From a checkpoint of a small transformer trained on Wikipedia: 7038 steps.
MLP neurons of a small language model. Each row is named by its layer, matrix (up: input weights) and neuron, and shows model dimensions 0-127. Each number is 500 + 50 x the weight over its row's rms, rounded and kept within 0 to 999. Numbers have three digits each.
A block is one neuron, or neurons of one layer that tend to fire together. After each block is what it responds to, as a language model described it from the Wikipedia text at the highest values.

L4.up545:452537502563538447548455567591527594479531493444527386589473475505543420479480482544505371491585456559517404451514527460480502556483500529536520565509548552489436450527396492478518537420451560548475457563448391514551571534494530525525416455522531562418562416561487522502479494528517434571563439512519526562446423506484574504395501592467508577465467375565538558455628520428451508537481
Description: Sentence-ending punctuation

L5.up84:526551528577518575418519542504490514454428460512414436475446521436498495535456484504477483513349400535509510471410514521482497511468481510538482479515504472526471427414498430462495481437484556497493438520458464580519435446476506427514491439520509611511494472512508479455460576555502437519464513503469463451450502483511567544453448495508494547497464511435482549503548536512500513496425
L5.up126:415428508443379424524447515558524541558536454512608463520495518527469541465409442423520509514553549543462576555503559512447526487456456481426545400573542583445555444376524440471493520517599566464502472516605450523428430527520489448498530440589512469457454492448554574494517431560536467536456505546467541520532508471518360547445482534548448514541476493520429432496489457482428441439495
L5.up185:468493444409515505548471588550491499438474504482481473540501489591472548482461497499537417448506598531541558442489486433379452516433437497459539536481527413466543434387483584478519517487542434531490553452438562493490485442597423501436522517448451435540537510495507516464446587526438542486564460527546498440473520528510527490495521526554504521531570491629486547506413417548428570593521
L5.up308:432526529512533532567498562535499440474490496451530525651415450482409528563505491432516432496529537489647541494521484557490465485407444412488395556533479506500503461552578527438580462577544496516406499457528461474582442502560410492511486493495441459539439488622470436502500500499479464474490457604391516481511429358489616479529492486498513507627478498543450494479537519471486565493457
L5.up319:532442511510446545550524555518531548512442496511502528563506445504479512512539414489446494488423474558525565426556569517523494524483479520486541394485499500481460531407476480549489561495519507470541546469518564565592393523552493598472437461533401478483523556594543493522396577497421472495562427448588442571536564500472476523471561503459460500523447525570409537519539506412438502494489
L5.up329:560420444535549452458474472443518535464584503520385450511496520508416498560464539434505485573482390591545498518554509435475529530521472479525529476532510518509529425531510463498485548506486465503544475466539407492474463483571561563479496484562489381543516543484496510524500575474462414451555461425522454496594386470508543502483555531566528500512547505438484535501499518447447471499493
L5.up375:454480561501542510504502468569530465541399487425537468524504447444426555569525517533544526510580509608551515552519503448541408542514445555512443561587485589582521452484483416581465483505529469478568471492471575414543485466502535462517476531618479499417508460568536560430489514423417511484513517500530523505475571552468413450488466512444521448524513509528401495420581481513497432523450
L5.up440:456380505556427502520512525536514584385471486508378477540462514532609455509564579472566519435460458456476477447443575532503555464442503410440464454466574428566492453447498511575467504547574553529618472459571513629550511518556459436478568495491421469498499503407545475439501506519432426455488451515546482529515508519458436542541401528510553445487512515611531537342452475490470562532534
L5.up459:448534441495527601438459640519415519458487583528299520516416498514543537426461472526446493509546513453472582490540514467475494531477571451538396577445540464516478528514474487440552547509563508577481460352520431544447537530537447563558552536547480444417498504475538485554455518530481430532425459522510428573553534446509554476478446456503492537413532455538458456524457432463550551467500
L5.up480:567476507531567552478496430610402481496540459449441504485417504525504495444500473598514497485461522519524562490504396430574588486417491554400430464505574459557481502450585428452449525514453480476459528420464475503494409509437505480574502515494490539596396470658500543470494616547539437550560490432418527482506575521444441461555559543430532561512446579548498533486486516455498490600465
L5.up552:523577407546504489487468555450571487500519488385391543381532535527502578443497505443519491530525407491499565515511598609469482550492536511432458493538528479573476518489490494502487502508468532500395446490432514532571404504648509506465487514537472390508442556458517466429552505549400488412549514475447540482516470526457529364608471489525469478583499515559514467482541548558463475601519
L5.up581:524538501480511468544446537569518535416520525639576511463507494494441458467422474508483417460377465480465563465500509554478501490577520505488517412453502499530511462445526440476472427594558497484462513538480476464478473535454498492502440360497523531473568475559504497415502550533487436558477424452417463477464568553418504557477500426493472552601478547466488489538481455362468558532436
L5.up686:510566459546499490496606459620612574556531530410457536597515488479450455529472573461480437447556505435505509464581599468480442455572498477524535511395472545401526509429432528547390495456589499537620475545540549532547425474534452589445508467499473585451584506567495531467523432486469503437482451453498522489432461477493505478469523468433482507483605488455504625463514423515562566469438
L5.up730:443419495441492495479497499587460522574504496458553558519521520514576559479510453524542493538413500558477476497566593605513464439553475472491525496555521528472519519500589477625435536441491489484529527488446611502560482560439541503440589534516450490446539517591518539483554537527488519474468458408464518461510575407483488573561571432521544552471569467560533505540534545455431532444544
L5.up847:487560596460448618488537521580516453502482502476454488475530438598526521541515516459506502523487500444509426471475497464449507572435574493542447475500504463483579558543519443496561574497526552470451481441514529430472433380557489516542468495493462595551473652489522488522550463512432495598514501555495529559571484440465510525575429472520445513419471511475503529511555487520468512588535
L5.up1016:514511459457547518439450496479515518431350443496469534526466477456511507539524456503351511468510566540486494549406575503569478476509496510535523499506431507482479448444539505583594565513486466412523410532494489455601543461522505439508529407421463499526466400552491547499447578507440506501492526589571601592566539491520508401516478468496501483526549503569525560490523420560537512325529
Description: Blank line after tables

L5.up23:513519513490541493448421547584506524517479480557430462495453542473561490551544586452488514536495439509523420453454446589515529566460476518449549495438527528433555565531575507465492452392495590554513552558499490488489493489574551463513538505452603536483518561491527508483511573425450625547415514511422423527546517485431573518484550529475489550414598459449477432488562459572586494453499
L5.up174:502503431432465486311385433538497500556512493479519487508549470583549384406503487531437433463565481428482536546484465410532501517533427521556466460479422548455521618520486545463508543526526537491472491438567504486483566369504495449535448465562471498485472519466481510526428425443359533533451492503430459435499502463483480448474490589539512547573465456449574527467529498589558564473537
L5.up208:441487500536503412475494496500458504535416378470518517487506493460533487392507533429498579441383504509562641469581481540546466462444550497517533500499506486528469504480416482494505540535461486533421463471444567486456434479524435467491509404551569608466541464513518483528516567419402529559483398489428540435472460497486528373485576605439562518481469402502446530520511566532446490503476
L5.up318:579394456480497468536468533430608510447465421513492518485462542440482500523547583598500558508474483564558504463514520466501468453470500543493518520477415511482571503540525522437515465526540496450524482488510437454500603431573488558513483524478567519492412496532520530588475506542546546523529469570516526492441546428499474476443460466595596493457420495514494466485495389563493487467507
L5.up403:549440447466535501498474590541525466425431614452514545457507494558557450455499428432484550428519445492581501537583522426456530425491431553417447475425507462478561551530493503527494511575479473527471496520486498507468588474415455505557442472505491415528379428457528439475448533471422520447497494497452465506478550480607540583451595554436496531466560436442519451516559424544473448450545
L5.up521:462505434488589540488527606575547489530584452512474615523528476454575564457574534464487544530556528515557444511509500459580554544451498513420513501540525525492476441499502557483579572593583537472518440394525598473430524406577425407471540457504442492455527517459479436442464526504465594396450490528485449396511526491516502495458504547418567517570468517511503393513463502478491507496561
L5.up557:572452491498524501493533465577526442483476523560476372576479503529534581479558478443500466538423528516544585482488502532494495471510514413478422601494537549512505500431552485514519484514423510435422537545534524545440485499537529582535438460600526448488511502569482531487493611363514401490544470474558495507601457494521426568492526531449444530491542576561470476561524504585608431473558
L5.up722:520529373429581512461593434514623476439516476428429526454454506441505550352539568501507530531484440613430581543573490484533440564458534469524520504507501497474486502507583512576495425436517525493479465503598508562491527527546503501492498506450482478462641467571486424449480467519496629512529438454470495492568485501545496518515476536425507423433516436477579447496497481527446524478477
L5.up798:488560429494412498485603442532498574605429539497495580519489517502453509475506480471430560525483504552529461421414448504573506535448505477416486426566449506377574418564566475470521529544417481467466449476415574425506526495522544513561561481570521525499498423462474475483452645498538570550480495444449495467452482444481495509369532555554500438477513506471382491483499377506492519558487
L5.up817:544464549431496498516464532510482433524571515442479599510444494442532475569515531506493470510556437523487416509506517401432472534422498439479447531577453430518561449525532416454468492522412471587488431490539537444496468505463534556462529453495463487560392496561633392504467483480493398504467490560421500456485556527415531599484426548450531512519497496497530468486632475617525485494443
L5.up895:439594437485457520484460423533543507532511479486460468492433523519503660431561570508560497501497415484527408462560498460471447445435490554550571496497538474500541428579540564449537532528499456499489556457527440503490463549565500580507482419477513567465587510456558528532528522516540436447525432522397423520535516533412506499318442490446563518439402582523484502501477442606556429493483
L5.up897:423514491529595483416501589554500407566470404500449474510458472484594471505494481436456404474526543465573426501526527543539476475541580515584496547492417503508468514620504412534536439515460480448518603507482422460488606489535529431472514518399554503453496494547493510421636548527434497550545538502451481512487482608494435471523468465454546436438484448497491410508502515513486459510518
L5.up908:487529427493499387538558451508489463542517462526499548528504533484570482565498510613517467468343571491509529424566473408454462497560474446466507486434483498491658544459532476522563537562420508385477525533552480578560435489512436462447476460517593414481518476490567476526545414513511504492610484457476421571431493492474464449541557475516504563530450437480478477434571498461414416444532
L5.up943:508482524468511492404526439473505523559540514400471530549484514464526522470560516551520543503487611571539509480420565410577407539464500425532516441498469489528458550516531475526474453431497482548438492472492488561397594412438395460493437510400516432418469474469495477504424498539416411397464512522470562591380478510499497567454510632420524516454511441540558507522462477471515433567481
L5.up991:523524464542557497487557432549527528545458509458509481539502474486586573467511549508378444473436522470555430499475551450513509524455438459561541428503445517488508535607548529543461454368404644478472460477554438517487504489493465578475504447527499468422496490468639416429465482454483495468543465505481546496506483437467537480415531491442540323411435479568580467556524503561471513525552
L5.up1003:478412506645563478500494577645453439499560480419450501481518457543469458437491542498515437482431459544505554503486434446524539522495522406441464567436475525500514531547490426398553529476545509580439538510500544574484567490606530576528485546506407500483506570503480549535503497516452512542547416535429539422490446592463576488394518577501457379501461381467426558519523540429399477460441
Description: Sentence-final periods

L4.up659:405487539494440522531496511505563466514532450495513519478541571501479426464530417468352497460532462362612602462529541511521501496444525538426388432613535557528460512497493482452395626479544558464544492464496521475527472519401538440548446429506546516456509496549521409431566565507570522478452559476540500516495514485493468582500452477413457510427456481466465457503533518488446511477523
Description: Paragraph break marker

L3.up442:520490484533484418572520456515514640549485582477559491480442452457495446549505585525464441474561509533562508524469466621571454488570403485547531411551524466562498512599449497506511523520478474427428576466522502535431486481514580526512434490457518407520459566459558402497516549465556452418511558413451456551554439527467527503511461472415451453456376524458487548509481476503430453437508
L3.up834:512525511402427457484597504522584563518436610506515538500489440503392544454575449515516504427494469547572502470417485549537458506539489558436558469472543439592597406523486455563599481500461573538473520563419516576543553484469527485476449557521459477596482523514507579496492470472485539466502452468543602515549474543502614511463516510436432474519468493435450409422535464524487512493542
L3.up909:448541561452570385503558548405523513518422499520513515445470514474499443477546451544465562482604584538551500436453454501504410617521458562426612444527452596444528591564529503396477451469521528521474487572516449452496504468608528518523446489582532442552484533422578438407475440478545521479523588544513408507506468454476465507501503465493420441474437491435459513511555581514500474489552
L3.up927:448551521548525506431485505406500526521512437552487472475492453407562554619429536590562523529485504468516490505450528500447465609549381464483480542468447566507545589458453462444453448595535579430486415530448481555562534453494517534494480402498489428534420516495442515582557562540530520489523498385535475484499507548510517429585456462580538541485433560438510463430617537438503507524471
Description: Auxiliary and copular verbs

L5.up15:466486441531487471513574444429511405430504554541532401559571444475375497429484523535540497493543546524555460492518521496500509568523563662419524477462524527472460458634544558499506447502503493507471379464421451510437490432444469494467469511471481490509495531514511460531519495471559512485548452471481413530470527544522571555481478566459488471468399448576476516528493495516456532493544
L5.up26:564523480488482527486502484545566525427505555460376518456417520450488513494508515497490472478520558630502511459554563461428462565526413536437493485484437497561420476498498379481464522517508539465456510495489512524437544537576468550560467523432424430487582624516589543560546525531521466518399540469549498438499476470466536537507444407561570629494466453487525519495463504590545563506529
L5.up65:526491541506440484474465524495550460508482466558460453458500461481407539571507439443464520532480587505527518509433443544567595560530459457376443462452507509466459503451493474461544532565509485436551404516448543497464619526561484589429470468440476498471447477567570455463455431443530470443436523561545397395489557502478455590497569517497463506436495519568585538537471487508463499454606
L5.up73:545594430422449475528542504504487502420515529561463536571496493430507468510476465546551380520472580517555434508608502523423553435507504532405532515460434558464487512483531504484465522433413615563484514458408503509542531497508455536507516604435475481479562554509508403515493572585451416462466610466428568501548468468549544497474470532557461457440391511628548470566485587448420559408494
L5.up92:455546596518451578483490580489529464526465529486628561460533539580518460429545587511378520501595579536489487478560457480553430496582459516495521497518531554464484547562537486444423506560502537551555531483462571526456432560564464540496444523399563519489581576461572432466518500557525515406510528510460543499498515561478550489525465547472485463423417453521481547579529501471464474445515
L5.up97:503567539585474431528532451566552451483479535442524489577469434537469454489552448536454544556498543527412601438520472520491497438526462376506470500564582495463483525536515485445561510508501562450450540446438477490469490565488528532493399490513536594503502498517524527498556508443510531505581533549529463508543507516471468438550483492476520607568540486483404485507458533460472482546425
L5.up244:509480491554536513458525425495472456507493495461468528511430493425566462493580475560317392470401557531550574544546492547537510422544489515503488578506429530524417441426520447507500552571433561401542526533449437590509596473419506456565463562492522441521506536602493442542557503434630523500408509498478540474597464543542553458522466413484479459525433494534593550453419500529465508468530
L5.up260:451457580511545499507505445520433497513516533491501541505543436521473502483398494423504529446518420513547577428574537594496536528491539459450523444489553637427531407487430482505448496569500554439565425472567582445397535448489512491563612512439532439482434495560492503549506501584472439514529441553542502539511479527535509468410517535615466523488516475514545484478444525574495521410509
L5.up425:489521475531451555469551572490485537521492538537447599523478472488471433468479492537623551512509541498470493452477523406453562452562518538514452553456372515486552478417532445574377518438426576467448593452520542540485464522489477541425485548464417499565519549548506531496530550534533518550509416510428468501450494503545497577448392472541513483527547540538496540533437540505605514468561
L5.up477:514560432525446496462477508505508522511538530483499491513550503528441404418447434398500538513509516539514517517525497530443579531493506458464568443486468562552491522498495424398537497492471562461529517515375584596504558506491477484470537519494482525467548559569581561460571572482532528539466584401502442442521449480550469370467496554469448543443498489517531465421516513484575510479558
L5.up531:565469587497523531600517483567485589583523532555478462445525503494529478459508483492410522462538592430526458554529446530510478560553566451486433598441465427526508479512483438489567591492465530554474473343544520465537534499549541511549501524497487514589447484434509570563387397478383461489584506453423421438450466507463472537457559498513455523522397494533482511522521480487438499547585
L5.up566:409481555509477501446481514447544557556585642541494493437528520470502374385559447512459520538541479582472456498496569550501483511543474490511399517552554503509517475533534545581533496486545468584533537455415496477485520543512495507480511590490592656426566522432449522497556414511523600456531487503462480430510499494494516551474490527530493500450465492515486381531538642489591564524560
L5.up622:473513557497610424462530413437439534554492470421490520494513513416436546456467508568548541488527427540411611549542479486495514516473437465531470528458494462515543447494559446639516453439541493517529437447493433504456400513591492576440513451544540499543513526497542508464512433565390454515560515446462552565560518469531624512472517508464575475539436534557538530440448566498537478497539
L5.up690:444545526449487494522367651455543463388388501519493604411506506466475537402469479491475518534583469542538520463526506467493460531512524554492518418473502466456504462449465482495416526470508565452485483567409507491494416452546408494528528587495496438479390472569563516539474463518476499516479499530447455527450577484620598518493472541555425535481423512490487525458567484489528577518446
L5.up821:543376520494479471457512460508572498504463467455396503462438467546411517457427534469436551411499478439506484478518529553560366491501524574413464445593554466519569445497471475503513458544458514460522570519501510506537593480506530574580519533402517388522418472423450483494463530479504446540445607593458580529462518449526525503514534522519470501507458461486491519537420468499509579384497
L5.up953:459474402482433498444476490318533490577479480532582502454502470528586529536514488500497522465483499553484492482424542571486525542609466502527499394524424518488384477495545438503509413533491482575613501489513474486596513565455435549423443520586404506495435517402505461507460534529542491441512539549504491448562507481495545460532484511431552519518465545465499447558497546511594427440420
Description: Slot before main verb

L4.up30:468470418539431409505459514452532505517520465461534552458588475522454547465544541499511512459480531575492424417494560481464513496464475494437458525477441559457509587508557495411500555511506567454406624446521504519462521537462436487584501553414563517479470575477539369573507516505525475589459433466482470502473520510539521492445512543509494486551559450543452540549460429497588468564474
Description: Predicate word onsets

L5.up101:517485514505532560419585465479487526453504562509473648518497447540593434462561510515541501474439517567450457404583527474600500579468517594498472474416521448492462540479461522485474431531532496547440393495491524499542536457518475516588475503444449449531431496560518564589523458419547447503550433626524432489433466481487513548458537595427564493520528541516504570513557547452453396531512
L5.up158:452523512570538463429485583475510538616535546543540436483498478461483506523539494475434495482440553503529507495535528522527435491491576465468515572548515542556547415380505473549570500554476500530481542496493397424450480542422463463527415516601614476447451445393556468503548536478584533560521512495531493530470455544449504421526558487465496496528452465496421515453387555515475503519520
L5.up165:449471467475458487570553524553487623500453446598549543499617427554410441510460471481451530455519457453485464462532500454461445526603490520454469545409507457588536410411505493531586508431568458495447473463582496475527481508514602544431519502430498463516537538464402469470532517429457463422492471488487479483505376504497508547494473479498403514499398438463408479505428519559536514463530
L5.up183:559530525452438525492465527512470481548531516503431505483555593460483487367560441565516542433450503507504418467563458569449535483501493526504473474430536509524565498487465423529576478471525507399441534503502539440456412550505390442600545431463497500450549515532492444452527509476577508599484431560505520533522543458520549522463497546434517460496566496471461445567505487463548499456436
L5.up450:489505423443506568593444584473558495540534481487394539441514437460436480507439625491510532448527492424535539492493553544408521515396534515472516454489537475498461495561417483453452538457497583471581507541503560511473422578488529494514491495544486528530496485521569512510467559446509519576540585409430477474402484478590514487491500454488611605440509529589487674454409557542558498479474
L5.up506:479486557541448485475510436430424499434514462546524479474509528507507473508457432437493596490540467449527532543383500472553508484510507489554474520459424495505506449509472512455395524525513550471415539429518521529550389484450479537502537475541522517455400497487535484515526485501469497544586490446479445609429570449453546610456541493478619475474525474545431545482471530484406439465485
L5.up572:480497485512484518480489526465540539570484423581499507399589434546436532414488514483462506556454462521438396517541520512476568500544433613542534606584541466474439514450577578525458472464506474475376436456610468479497610442490525495575566492522535514441475491502509448530501500489436560462415521454553423480522454580602446536523464473589578533415503493413526528507522605454489524469477
L5.up577:444616560431509491558533465562515435499552444494499562600497476556490555568495482444526465387523576426586531499556548492496517497480519469517470520425448582532522572511486526455468530613605475504479564459490523443502466574462533530522464421593513506463603484502513530503526474412576589512485486465521406496531468502454433419488538479554601462553465485563438573544437440486434502530507
L5.up582:434478510599492544467472567493539435579558520473453509465479555555485591450487498559458469465595418477607490468467478539552541471496463606388465572392469534479556530427402550472489541533513535434468464466538470456550524396465406482547509541474484497477439453517539456534493510516466459503507498533522464450553552540476552511468606570536448515525526571447441613487381485444478527540529
L5.up698:409486522445462478526532478405493491546534520544499455476537518464445465499451449464458555520475510517523425538493634523432528544570445525449548619480519498425588422441485428511518472552442532496478561374548502499567445504381528462555418452573560538455497435533521381521525432470412513536515565507519484393554504458534558634518511514603560492487397490424575481537381580492505468483491
L5.up742:410548436507541464443631465556478578629472437481444458560494554530385505470379501424415518418550462468461500514457523535438487442467513478531536579481483479538516354471567462419576533460499501425485496396432423523462478523520468495450536502479450490483450479547483586423458470509432462529503550532424467512432549495515502493488459562621463475542429491509487482485521527520481484539520
L5.up746:560506459541552442534550538527462535448462514550505407433482517558484466522539413457491488571567467527480460528464519522487455467576478449537486500513470431551553514513378472486544432457486539465501402504542458502454535424497508465496502550469479502437414508507564491439490511453470554542476555545477543535546455471454546446486464431473565559552504441546458598545465446467541426607487
L5.up773:373444556523500521452466557533503549547578517561532481484524533462520447477446469391505554505483441552487493480533541515399519388456557532503509460459496443474562468596553438504489536479539518496520522491533533442419521508544604481428519510435505510457542495575521455519484540430377530543487474485519494467504462455543484591454544439461469555548450488395532356495379546481443396559467
L5.up793:485471529452476514449549505514522416402604481520441555480402468511548495466538484421515549490496414538532581580554634578512518529578497550450429543506568453574444479487482488505576537590452500492523526463501531510498520444457525454584519542461518602422436386554518417517486548458415570476403482610542517491443519523474466571448465553588528493487510431495467471539421544436483477480491
L5.up829:583519426508574552487550463485483518474557529414443497466459546414546504463545498561444490555512514622553458473593554502491416487482500484514545535460446530515486520494516478555474570442506478510557548594469491438499439504385519536567427507513539528426448454523550553366549508479540493642450475582485432426497561516512555486465523516515600488499438439563464513549477475534494497484421
L5.up996:448500547519516489503528393447518464571537503454501530470434403487548460449473457468463540554531511459449548554479504452442527448562494494479543480526454496465666468526461435591407550623462455546392561504531573523486556463514503502457489550502583543561454426533543404424476467510454516558581487535566459507520459508482504613514433538383614564441520475513434523457501453509481549527617
Description: Section and paragraph starts

L3.up297:413353541464500491392535426511487491538465465485516486446544576477592488506504487543540399540510478531499577404530555441488395545472528468467504542491522579485452419455515466538477529489566538475429522556516579509568530433419508517530403540572477537486494512531498528477500422383502490540514480447447515528534494411426503448566491505467498524433465432541528565560526520426458432536529
L3.up301:563436563517498438527511459537537489556476442530461513467490573495425573532513423459473417519479381449504532498528509493518484497485544519496520500605517437477458402522487533601444593568541538485464482460478547572548477498511550413394466397449547492496535578510453576500499477450503604559527466421492415486524593425554474507540474489528462454571526534481463482498495474492449600596540
L3.up427:387416525524547455479531446519474471517434475471481545458492542419548541603469499530417525449603458462540563434528502522519505473506475481515479484530485447560519455515487476570442599471517504500437526498478568598504500557561545467461453486546553450452490480560559403476598558465531518506417489479547419527505501498561468479519436492451489430446469519469416530464486567458485459391490
L3.up940:629461491573457555536577472510530504559571562455484505424477475419490498523490576521446528535584502520496576433442518480528460505512542468457537484495489537538540544536479409466500614520563499477437503462510562577530577401440438506608463542459524495453612435562539476412574495409559601598465451414463485484501418534551501458464400445420440451458505542528457578459567493449493438543465
Description: Wiki section-heading markers

L3.up129:452534538575467551443560483529576478500605498529518430595436518526515482497579483567426533570598451566553430450507546489513548503530388535501466423481522586474483390502362548467502552506471443620469506498505465490522501631465483490480448426492411569449576565494572419489380483482534489562448544466435480478484515518480462434507425586416517515453544386563505508539521510430525525523509
L3.up373:493515395542456495509525485562597489486555481472400438536508484494543531440492456655480510522497403632484494417455509513493519457510485436480481529537511451445426506554457487457455495442469479510487591462535552615453502519564439553493514473502512452361573537417547472443479519495478521540564446405503582450537475440516553476549488575505558425561508376480472516432483483388504540609438
L3.up510:459480543611509557496458513391525501568502518443430437563490599468428454413417422484504526521547401539477554399497548521429520503405561454524475548488464622539519542509504491538530509547518528560487547457510491509493589462591518443434493623470525475676465464511478506539431478484479543558411540448519510599519460484516473465457428480512385501476508509557491549484489501563495451558570
L3.up855:531507423582565511482520520511531508398555480511458434487465549512508486453462534677581537582506540488533445502494473525485509527505420495410525486467476535481480392562529535434566517574524566469511557381478498446571488514507463528450492465571433474544490526565577489429518528572491474522508474571474489440517413498467584484454438435559576544539493510486540439449505570479494518513466
Description: Sentence-ending periods

L4.up283:531430541463519600460570543498490554525473496471495530542567525489586598446569550447496459402489444490568515501488540477499617435426428503495484595516561463500481562492549591488550505438496495442551523528524567479520396479516501571510436542556519522507550441514508562434505536452463461412493495441519551481511443476500487496502468474400510461515504559386518510529481439500479465500515
Description: Blank line before sections